config.yaml
d_model: 256
d_mlp: 1024
positions: "learned"
bias: "all"
init_std_o: 0.00566
lr: 0.00151
beta1: 0.95
beta2: 0.99
weight_decay: 0.052
schedule: "wsd"
decay_shape: "linear"
MLP neurons of a small language model. Each row is named by its layer, matrix (down: output weights) and neuron, and shows model dimensions 128-255. Each number is 500 + 40 x the weight over its row's rms, rounded and kept within 0 to 999. Numbers have three digits each.
A block is one neuron, or neurons of one layer that tend to fire together. After each block is what it responds to, as a language model described it from the Wikipedia text at the highest values.

L5.down52:599554449456540575523549451429477467480496413404474513496555492430435482468432414459536503522512474504496507481550536452503521485469397485390496479464493522423546548498452493460524485520517527492498526482507523535464553492490510468520511489504520580451525529463526484522516477504483402503494495502525426474524489509453471500495508546446436447524438482564463541582474511482541496501538
End-of-block punctuation

L5.down121:491504494524464612517464559510442489439553533400481539458485475497481518520474434524602483504500488525521376473518529442545553484524491480504491455557488522523447446442472513488543531526498483543551546469469481504518526472510433526543491544538476504540440460457564521439513417546488444444555472571489505456532491408502499493529477477474483525559554528416505547507557466515551488484494
Table separator and breaks

L5.down241:486487559503484509465464460432451511489549580472458529526574505532527556421515513476514586504485490478484458502437571470431505450574498551518525487486479512496521504548514539467490540547551546460460463530495546487434514568486585505463498485479482559514513512475564488477476460529503546478458485507494517578491462551499569480460515545584515578604451484443490533509520536452510489489456
Structured-data separator punctuation

L6.down72:528494469525423484525462418542481534527403542546530573451487503507485483480540551462528496469506479563506504555545447480515434513466564430411545476527447500449540522501532500413460481544435433425528474455483484584480528578488483561515427515446552519414523515538473503599502464476583501452474573521510449589480532531459567483431537522564503495519514536510506438443444506527476542496543
L6.down85:548463462519554573495542459496588507502411499505497483458442511467488551490572560537508490458525529512501474532501400581455527470501519476412517545503500435520457544432505576492502466552532454466455472545493543523452482581498484468556472517494469516461495463511475532548407519557502562451546514596473514522553497561558536520485419564468503471471468515509518489466484542520475518488514
L6.down523:487412513497510540521580510528508545453538466494533513461499507519474445524477521571487433410520505506492485490486543509515476445484538432516495509504519581485516446481523568453521517513536507486499440456461563413424514480502494513508515499485464499469524540504468525522526468422406496570502520546498539455511517509505449496584540532518477435560476468457498491500500498547534466479589
L6.down798:499546490507488435487494559492505452475439610431495497493474508543463458536508494482513568471508507524503483420503525472515524525554490527527472506476547453552545517499481489510460473502489545495511533485480460457542490538504513495496501515584506492489421490460512459503475547502495476489532508529482526509511500490563481479412487468531464473477541562522528465526532446419440523493491
Coordinate degree/minute symbols

L6.down0:475440419525557456478541514487556508510378491578478450522546466465491490527463471517534496436476546473487450490486439521486504542503526448589512565561550484507516499438539445471437581530442419447503466474489490447526584488483479585486480567499463482470496508514461493528491549508452526527491500532494530440430491487475504526504507500485543486546513516510523568452455570454525456501516
L6.down35:546518488441501555462441491514509566458474504547540544540475500478489478460437459484508508465464448482388393508501494469540548502394491579521527525435479513501513524459426497441496494514472415374478527492547437463510494494491466515453513521526547552500562512485520576547564490416443526540460475535461537463494430517526483518423548499482541480520544485548491495479464567546519519520605
L6.down98:466486541553459466481527552524541478551395490374561506535497404488438502465462522524459461507458532477449498557523535521502498461460529566539520512493465535505461564507521495435508561527469441409489506452429469492523553537507460488481487554535576462562475536487465550593479553517462512548544503529501501491498504516498534500462484506522542490506500484538560521442447554475560499511597
L6.down760:525485468513477500489515494543525472558413512454514522505520486502559482477495515525514492471548555487464443472566454497433483496511586497474454542431568495522478487510447496463478517378470517448517516489443538569468522504561514540515526471500450559491548432459562525509510511488441467462528508523480560541540510410493520492456495451519470530452530507556500488509526298515547527506567
Infobox and table field labels

L6.down681:480499539537494431521392440492484462517553499521487493449505480529523482472505467530508504458493458481489525504444594497555501595545540537563523467549456563496491506468543481511481490526443438541528530578527470475525577487482483502460550527448466459416526463491387488479484548436521528533492501567496521446509489494519435483499481497444525516506440531459480470495582512480553506510518
L6.down816:532514573506526429490453532434492475436467524582572514514478525594507452515545472424530487525510490475525503499481462473482538451471495557628481514454512515458505473533505547445517519502548545532528475550550450472482552488498483426539489519451483439444508472458389486449511526448527467449536463616490468508446430491495446490514469488464496473587473574495500451533490500488494472548489
L6.down852:549514510462556502527481483453485440456413492525499520557513523460465499548529464473516489548520548521408527433538538576530550468539538510555440550482536534621477466441387465483479447447462534455421530500489559466465541462516523520527531500435446482426508463430514507565530542503510464497482560442552471584396505535498472498506438526521434560568529477508521515550501455446521557529459
L6.down1018:491483563495493479563439522513476447474437503421532487536476492480563499532467505551481518538507420479454512487519538430512514487520479464484526562443508549473484443499465516513516514485438435570559483520509437452483563469491498561437512480453497423413502460483467455477523532511452481466496407550532457505470458597491551468533472499620456487551514534486572491509474530509527481538535
Indefinite article / title marker

L6.down166:497470449483601500499544567499528491537495487512436459501506551416504510480526568569473401461549511444511522546499466459534463517453519516490486400472503478535490494552519444581418457523502476574540529557480504486590552479580481568541547480490543499495553511492504481513538548496570448519527433488500532464451433458499545480493495537472564492513478473534464520481473423535513501525526
L6.down319:478514405523446430559571517506502481542472478547536436472464495454549550434453540461520474430495477520569443517480504521533514532499515498541453484483545522486532522478467517481467519456471516553481500482487440471457502520514461555546529579555445501510482484544475487386504482530505466570475530476489548526513479507552462536511455447531522557524414470492526502472613507403476507512513
L6.down328:508472448463544496471546490523568501500477447502438506526477543427460428467456488535404522519505487525468468579511472588512493476440499398408456477536460561527486506433524498518518517506480509523423530482534509510477523513488496498471455414543484492470507534399440486449470448559534488486515555554489498531595505541496494533508477498515491554429487539464564479449561542474538518485517
L6.down756:512471479482480502522459498541556436490498528483537486459456595463454479467501480516511493474521502443521489492581528524483520483477548434478546542479481460501482489506545451560469488543498527527511486501492536501473528517503434515461453472584493498560569505435521503501532467563586470469467578505437553462489520492454514505537503457441488463440510552521506491528597470492562480497586
Infobox field labels

L3.down69:418410451501490517526469570429465505527496440524467460534464499538433509551446479546529513489528537461427468551504488491509518515489581432538511487452471492544473464586548536506553477496471487440481431503458551551513441498520530497483476521489514456464517493536380445556545494437385461508453526497618493461491433487450524506571526496515501548566453543519478496448444486462502527515536
L3.down192:514524428482499573590481531501494423531463495506531460481561498483447482541509465455451557481507483488478436559468496515502454512481507460479479478516480567502468515508481524389526508496506501518538486558499460518589500475508484546516480522540521468476539482501557554506423533443522509527504497506603432535451481427468455518586482467508468508483509421470449440499449498495474478530449
L3.down198:553554549495500509474565472531495518513410490480486509552467564465469523553489522503548429505487541508482526560524474526479563517450510607539549542509483444519531453482538466528551498551504504488484540495534570485515474502516491478562391586527510491462556496469474510466510496514455532540443465450537421509495468530495482485465528499464526465511468496573509529496431535463447468505466
L3.down288:538546487410578551470554450535446590511467490514490522542452547563492535490529512574506553506509456452526482464464459494465513556539472493537535532482532466471642536565510496574448520568452486477449534524495552500461503452503506554476514490507430411498553480560514452533468496513508473548435524481629471483434468478459507506480459515498536475491498465523482474526493482504524525456538
L3.down371:537525524520446515525542480426501516555501520448469508501554558432413459499535494474555524484489639554520565470489477456449491504529521470587498521510539464445545528510458486483443473484475545451500555583474557540561486471488485484548533493414458521458557439471528478498528481507481482543537440554498504552466578465476485495420512511415434510459481500530518477533534540562503540526439
L3.down412:548509489473525493516455515535500501439583571493398539472561482560547501515528493491466461480485502460559540417518483456522542529548491535490460562527470499456498604608475504523478504528488470465546466567494528456425518517496514456461488409481447500462479441489561500522507449532551500486460513497484560579479501514488514489490579466504508534528535366565435580539526526557519493498447
L3.down438:519443469502563493540458517512471500533477476500483490527488583531465496536552521504527503515517572498530433443585447479484473548489531500591537510459522508474468563501431527465488420511508481437505471469541472569525526591489539515465492417429611538443391477490486444461434500532465418560390522494491563512489515510442512485535553479545496473506456426541520458487500499510455501541480
L3.down449:567472459539481489455548498597540459442506507525524512560533491486416520480432476514495513491493515458522450499510508488533547538509518509555447538546473466450489469425483569477438480531507490452471426495495516549539462524484525500495548496453435520595436474418491490555490545489475480566511468486495512506455427539517471461535474481454531540506456489569459482564533619520450526550497
L3.down498:515510529497452492484505469539518597447499433556429602480472552478463463503510514430532503537531429524513448464516482501437550457483511553452491532510492496508471435463529475450438558490492550545560487460465535551485475463506518559469551433449494573534554473469510513498545496504419513502432457508488455492522525579488522475437466474615479458526418550487466494508480573458467566492540
L3.down607:492537474482540452535381552465487487536505464500494482446459538531505535450513485483592467485530428475468571428511455494550470514520509489591491500537433513500449484519488520526430558594542440496535446526504487485529544422521426520481541476573495565527465518467552516545542455518472526498497492515529429494483453519475575507577523515500521517578487472420487467482455630535466497500491
L3.down675:503493505509546558519532484474437521510472473493446480524464502550496436451537507500475449491514512541486404471509591514451453546499500490508466467482522528481545490544477475468507475523504538451566575501463548502556564478494528511450566489477517540603454462510401520479477503531534514460488445516508593488492451559524490493500542453538459598593476541471486485508506525449400488537494
L3.down689:515559564503504470478497472443499541512530472524494482448535465534468571483504521536500511539512477517558502433511484522490520523527526519481522484542479548548483471418511503530496513482512513488492544505415444573467515545500482518572523414514592497549527487504400577549471524468558399475492486451540525567505535507426452508598602502444463494453560504486466435500563507492527445523499
L3.down875:493552485520563539507570498460530483481414478493498530500444564526415473461466473502488469535499507452536537545486580522487468525460503545520567513523492460440510481574462431460528584481417450514505473460559477503505488504508499554468531536522542471433476471486476509564466470474481454533500456566499468565470477512534525470498591523577486524541507462470397524467485490459452471490539
L3.down876:548476499525476581492583464459485521563448444507513509515475524509468595470481430530548555504510524470443571519455535507478420562459482515502484466472523477424461460521468468515567463432476544473525499494487537514530509458500502525544486420497537525486464529462490437446561524500500475515470484500512561578434462520502522491547544463502463518529506461452522557531522503470473434557503
L3.down905:403562485482490514531482486627538442432466470429481454503581449464499523406487450439469473508473551465544457508476463478602571530507524540465490539533467517443585535529521522478495555468520479557517537482580507470424482553478449492512436510398466487509514525530475585500428481505594542558515506464526463516487508500571473495420451509447490415487470436454497525503526534522505506526574
L3.down987:493495428590471598539473501510507532451551441418501494513450483525473575488492519524451392510487552465514456480540447513506493553557498486531549518491522494520536544532535502420530479540451475502426499471460483507447499438527474457532539499553448489485483454543483551533523494533489399491530454543546549522520474484558576522457465493465545582489520556437435500460505473431448506537547
Markdown table separator rows

L3.down26:530488570500570535474480458504594503511513527589427487464442581466524464484439518566413500518549487462472462533496549486498507545449563527465501487450547483528487521452496554478546397519508571482439543520494462483491511472506437508597536518523455461505502498577551472537512548562496439519496524551452566506476505478513483437452506505524446485471584505499507498469479455494461520565556
L3.down41:538475437485462488586519474471402567583573552517521518522496527436521513478443429526567544532491506551488503527539494445461481521535470456520489500494521528518416526529519508493472505547513544475512534502499588529438482577470496484477497488527479489487538508482588611489499545557482511502464549496496522507517537556463543541473513470470392499425567492430411487487503523576511499522438
L3.down283:516435440514427538512514504561526501500496510504506464526592548550518439483487490508493476486504451491425372581510524549426427504462514485516498512584499512410511472485559549395548530484480480483499497474566557474530500552495496484472466567562477521440491438469501537527520466475515476480556527486477520502530520438487493499540422491559490472474567505516501462488546498464515499475507
L3.down319:501555501470505474503512515466465485527489500585501525525476488545508478480438439551474586510483516573473473562539481563447481481446514506496563528461486461496509527510499493455483468457474468482487412500511560576436508476498527554480491524514541550524540500504482496552519448440453512522402527585483481558471583488510579512455470498532431489551498519500552539463519489469480601495349
L3.down377:521477506531526496502524523475594487454503573463522470476456492473508508442502536537523507531502516509446506522487510491499493457360446523483518471423467469532454463529494519517512474542504392544556496462453513487418571543489503525526471492573515530503433517481513507530453509510484505568497554562393425538470503467458472484495504485482483480456466514519383524508522480465534481528523
L3.down455:582489465500448518457581519479440583494536492501520530467460488511563525426434443476533541467463513593518516556581547476545447504489519483425488481476536490503451538446532491428508448501481441478452481496518522554501512553508536515445473430523532568498506497556522487459432492413542444543543492442470506520478480467444477490485498501482488423535521562445395545465481545448488550512489
L3.down479:569463515465500502537575451535498519476444433459452490545535442515521384487558577501474478542496513503547507497546529527499497412507471497388505488557510480533489498485530478415520596497432422475493437564529512488480451524476458444505480480427462453474456536505524424507489468550514540464575462537399493417529512579463431510480457505486514507530563487510482488513579464572440430519515
L3.down602:523490461490505464495467503492500455578503493466576504571533559483615510449511532501498585494489443454515398404546532525477467449556458510534506522414475514515545560489393527505500479476559480574499496517479488490451483554507528484474504524502469535539447488517479416505420419489497434495531453486500471512548437489544574457498550429572534472583505515487459551464491523524510514515467
L3.down665:479481469488499500565467565500477495536541524517506525434440506483489542455536499534560540489504531459500442568545523471551453533542476478555529418493485521526513529562468533534509484472476464475476514570444511522472461453495487447482515482518488540450464491542539496635525476560452537556492528443417549587483486600525567489434531571497475446512508527559534495406525637484509503467454
L3.down699:506548492429463517478536475390556514475476510409428508462562408453445591511526490477457449422488477451456537482508587429559453516565498452485503506473539477475480510477438528482500574513507465426557563543524440498481628510483540578530490500448517475435579488491533566488455523481443497549445528549520567514487541509520469497525523569559492491532457464482455501565432491509476466526469
L3.down707:544452523571510412520527526504589563542531480477469444461492528429553434445462504541467504517492548486469579506468449546479515503517514462574438538540480485526526514551494505506494436522508521440458510443462455485465517362487534478502501522518482461590505511577507538493517524429498481533471512594446538515593460431497499471503478484503440534464511518526497527423487530464485498459548
L3.down795:478494481476513472546542453483476558509525453544483484510434534477522502435538559499529533459507373519559514510510490523523569512431574542426517502486482485589474502456478548466508507521506510497484538572511555521533472577493476433526453460522474505431492500535407447577465548567486556488479442480488534554454495543491590479499481444568504506506408523426453486414505523524536503567545
L3.down798:484480495525451493541500517489509543479492476523510493510525592521454457500545501493463545482496515428531446446518532463536524495538634488536513492533571538428455471492471464428420549492479486523522524513442513439576494490485521558505425479515519530462502472489491527526524498535568470485590463566510535555544474471445514491520521506526470493581526472501559483482437496453552528428439
L3.down922:528445526430526445553500491527412558554594500502486486492502566454527506474433468530556445512481462530500499479520497423464494469525493498554524500515516493484536477523502516540462570528532522500517494498471569513535484499508474502484462507544500438472514498461484486506519520553493506449459502480509480432463446606485429520458562548503494510558477398440488480429488542489468480542471
L3.down967:517457483536485437572452512534495543546458577591500556522483517634509508409509443494547516515485442409519488460497495473512485544499522482526490455565505507438523477431564505532511498495482427504518470565501513505445456463511452482463546527565483507519467468507461473501545489555437507446442533432472446520515549442470416474441536510560492446507512522389451502425560481436495513524496
L3.down1012:491489567482567507464479610541537508540439490533505496454530555492500537455432474551476527554516521519499486505504508521447477461552594484513500568559518522499499533479493592391488437514435567431476549555544608500518484569502533466516521502519452410477514455553485473578437483509513554470453489535557576517463557437509492479478471406540437494575518510462528475484450459487468499553411
Wikipedia infobox and structure markup

L3.down90:571512490455429533492526497539444482440382433513491585585460476513423480452453507459565560510491467475496481435503477546458510468499527524515500475551497501477511562492531521450481476482456524481519512527510476472496556527513537473514586443496540536468515426462418463444478546484468454534498454510494497506476543467493519530475508488474467495537422479582574507513464499467521490470559
L3.down100:546514510572538482478524500482455548464447491493472528548509501468524469506489522428497568569546541485496548572477499540465507467530485542489538574503577528581483496429489524454451484465567521505450516470473414476525536475540477558495523442538491561505573438491511499577514473481535501491444519583421474481476412449487459465526439439477519563391551521515472461501530523507504496537473
L3.down139:519484520520532495484459476469548439471517435558524530520472458550504497567422469537518409496511541491515493449502468568521506488519482561494474446561540429443545487483406490482486517501496559589453465549475526549515446460516480553475514527591483559525544483504500513492534560477455519471522488451566434503568476514461519486452479458456461540505480484512539488550537502432491477523465
L3.down266:473436550514493507526505545539456500506590444509489467535528536436506504491537492472461466520498508460469464532503484502467471456498510516528493505447449532437382525537540497450492458505477497504505498552486601551575552461479498568461541543478467498464531480443538479497558502564520430517472493521488500496520452516488492479496472530505476551443492392501459511522572466419474480478466
L3.down325:547422464491543433463516493476503544503553502527481501508500516519519531521535464524475452500468533484410542502464484516485534574538519540466504572580551461457490470492542539499502525496512563560424469446462412433560500477478528568493542570537541547494514553476482548474506437491505503494433523394548526526624477488540550485538506470608496469514392516515480496520568512525567489504524
L3.down428:503508485560515511508570545486496544401518450550508539463507461525532519420498545441491499469491462472452471532509530524540514485488514542480451397522565498467508482460439524474503481524550467400579504490617572557454432513502515516512505553541450517497535529493498463528477502553508508448471531524411486495513445526552569466502459543488518480507570540481459563462499514456529497504514
L3.down514:485507487586485463498516466442578502498494487559523520485520427483529483513434511467462472538535468477526467551499476574504437527520546435519492519515496555469517461509503439455574537475509392403526532480516526494401427576469525524568437531518530518484545456480518533465604502495512523502478468495564500416620586503474561490521510521505513523499518497533524558489593501508526502475441
L3.down536:492534442519477517408524537472498544508434470495432523550484515498481484461480493490526424542519498490481454477506568464520546480462467509545517489439490500403462470445519445485520438528462504417562501467417573510547544478522481581554473509491488461469437472429516435513507460471474472463510509502425499463443496448551541507471458558513495504518528545424547534454540504462486559553498
L3.down581:533533516494514478461497451517581426505435441540563521544500446488472454466473567475525539546485525507527439578544483481444475446519502531549479489566550527495505491496489477467541554493449502556493491519481427475510484482519478535550498455512407479523489497471446497492550390496500447514506493548425513520461475539502596472448482534422427447526507436498548497530477521478434439413489
L3.down674:541423481468436497438534477498534420469502433515453585536459496535509512499434487518435484541469443467504518392472475501523519454526528484582519490522574496510446547500514577504478490501509486495482398435487438467470492513517575514446585429535511419489483481505500520456478532512456496578561485524499425549567467476537505504448501574522505526497540484489530490515496480540451488412533
L3.down714:506503548458443565460442469408511424530458450527558565509489524484495617474461506456506505464501505480478538520573548483453512448527593472542513570429547491543416513521433391481552489525478586556507482521561516528527541477510562532486506531514482506461499510499447511514574463547448512554480489440500480521506461453552520471461519553456560555496497529528453557508491507456456516519531
L3.down722:524547462458508387515522498501500571513536437440535521527519435475510500458461482555539547552439489534484487567514512527511497447482497457553479485526574461508502439450470541501473484507497504478473513497460471511433585531565493535447484601448468523490425548446503527515433478454526558475562485490494506494548473580481502509524432475487449494518427460506510561483473529501520505440499
L3.down814:484499499529529514458523464483553438513518503511484505486499463482531492519416546490495475527501488461490507482480542508478498470489469534491551506439531496566471486517495445456508526537421541503445482538478463487468475474498472534478525513482442521454470535479571486516570482544449490542532521519428512489551492469541556509510477571447482449484394505515532498501576538510497458483571
L3.down830:565517599503502465540522427479529559455515571472467483446512541439508472452481533597462423515509491518588578476500514519516525515419443497481456509473530493548465571469504449524503496502459517464519534473472477460506545429497462501564464472520520444550532468472519532479490527507493534467569502538473539499514443438493496482473511523502562565521583502528469518545504525580499436524518
L3.down877:504488571504461578444494527454545493533491533545530513475491477409544528517529490511534464503511455528455531487455479532454470435467547504500517465547464493520466453569524534476536549544455534495505468433469437512464502468518508531554517529521463496462567534550402448507509507544450439467551468539536512439478515537492514506450527515491524499598417611526509470509497573456515562441507
L3.down1007:512494529524474515499501505479476422500445566456529518475500494462408422484542528583487502517471521500530478557496447475526566506530511508511556515459513500529501566500532540504451504500444406533548514534546546493568559507508535518452514471467508456516414497485486497482484527523536500572461458524488513512436559475480496501495483580488454539461531473458518551609489510461480521500474
Wikipedia structural markup

L3.down33:497536490508505499473528495498533511547483468462527527467526447650527448565528510538453500580543485468451492473513427522443496544469498484589464612575539428465533495437512545429446508445461546468498482461494500530481494480580458517531537549505507416423489448488497499493449552500497468504515505533531431510453516361513548425510515452503509475498575565505487497540450430520450527474478
L3.down42:424498461483579500441533512493470475494463479457522514487561468423477536419460507547478585576508515551488495491507413544543450519520475511466456538438520501578546517469471495485468480483528410476562454507536508489473501548526470436523478444537555538487487500478418514499470566505473493524447465572547533518513525534527561503466521488509527541572484534494427507573452441501497517532476
L3.down45:511449473555551442559476518450494470553506531494509413473528432467496507520431465535473472534491547520443600546531507523479487472444545493436434522571452464555509496456562567526475435455429525504487584466483471539476527473531534495507447534576481544504601477477509585488483552444553501528458568483480482570435497576518489496481544517514505462481511483580544503531468425553501481459480
L3.down106:467551454475537486442470467509532460484506546544526479492479438454549495505480474581546429513492493453483509515503523560517443484493505495417478446476497494540464440495571506514523546511462437530496530461485555487480553454586495443537502611516500546533552543497513577523475493548477413559488467474446572505484557486437494531471482517472511496464535540507521499505449331494545470471506
L3.down205:535520478463498501443418470504468498528469446495492514516481542619408539497559415475539520489488436529502457415496553479512577514523511587515484547507471534459501527532512493466543497503507509497540496567546490458544488528481445496506470441457537498497438478525470503473560536513472426463495506473521478508575457434650476492430493455518527479559457503466433513526511499436485518540475
L3.down207:455516449473509481428510496535574459537550493499459506483499494523450517518483450479452519483485510565428523508465511456438447438482508611523522504543518512403461502485506498478536627580456533530504528459501511562429519498534563640558549493542495517441499540497482483486464494540447521511535485537477495433564522500472541496486495537468521560451468498449467521494528510498491494531484
L3.down228:463445493513534483549546449480482490474575486505504449481554481494546502537489506553524409512474530493564397596548482507485505479554518461454496529502524511525488467416507508582461508513451410462558515462579499497469515482519538486548465529516480504530452519517464436577495451519484477522484427513482541505532459503414588503535514550518490460537506484489489528457513536445552465510522
L3.down458:432448472582559547426487524545498513519523568522499448495467527418462531501524559528447483458512483484445532485482475487502524543487457433549479503504492531510468543626551516519519533512456554424486489556518439495547532465493494536465498510463569570468497402536518522461468412496550449453503532570534500520511544518471512501482536529435445492498527472469464476526509538507455442511530
L3.down469:486579530558570480439490492441564472478553483507521532497467519496528488462479560445562465494533495501521502503465420481492516570467450482433519475541532452575514536487426579497510475478450548537514529485464472575542522475538431531474487489525513580526462456471492532511508417542497434519460493593418503512530547528540503462524479442431623509522498531525460424571479453469458479502485
L3.down532:465542541543541533490456533512474542449505469504439398497552539479540418491525489490558488538510471499527490489481512509521495534479460526534461524546525457437474502483607522534493445517491551512441536500419602541518497529494476496517506486428503482482521479444476515476529437539508542488520430502495544402497572478500462485497558545471523468450549548486565545610543523520427497489467
L3.down808:488495552431497541496538455561477484462497458461442509449543441497468608509476478554514586492520511443501515565472537514470566473465607530491528475507523467498572456516421549422512483512519529486468540530463549585502489538500512442512499501542538452557560499501511473476518627494521475495519500489599545516438492540529543518531533515528464453477429531527534443496462415457544465557465
L3.down844:541453498486426436549535444500505535512471530532458480548451530438558489466530536523447558517504516520518516505491460546489497546478453499415471549515489559459496505469511499492521496499469515423526590505527514507526522516488505488471429421505529588517544463501517415550469540495488489500419511465453472568575498473535527501460449445620457457520492491486488565535550548508524442542451
L3.down848:567456523401527498525496388564498577495458503467451435516512490478498523531464450516537477470508539498447460547579446522500518523469441402562473557480533511542566487494495456539452461501456451538456551500491555524477466558496540473401504475474475447451494457529511553468489455547516622577510515526501511446513460477404540485514513450546458502485508483501545489477540537508521545576574
L3.down901:540423476538508515491550490518498517484480505520434526518487473504505590445438527584500476497483443408495504545450487533535483431520468438451479493514498458545508496515536554577545577519457496536547500487462531448578460492507550517474527485481524498525454484480467548533542473508471519491453451488458543506565564487505485479530518501473514460548458525455450527440470501471434514508501
L3.down964:435505502525560472475499518537507524538483493496533465508486522443457503450475581517481496511517450502480555495434411526546517567460461440570469512535472527562507547511483503499502499464431517481454528566447522471511512440523429493428534511505491547477579448456434537463512456499538492514532528534549524517433511465454465464512511460458508439497552498457481468488506523509457538527508
L3.down995:532486407530412460548492569513562513487562462503534582479499437556526482522475439468563547383498514485499581419540507555449474472485552494506462486507497532464531512506516492506495560544511477443523440519456612530431495471478433537481500501497527477516432548507482488486566543525522460463523513466471501524508544552539518496555555555481460485469503532445498518510482426479469535500541
Structured-text field boundaries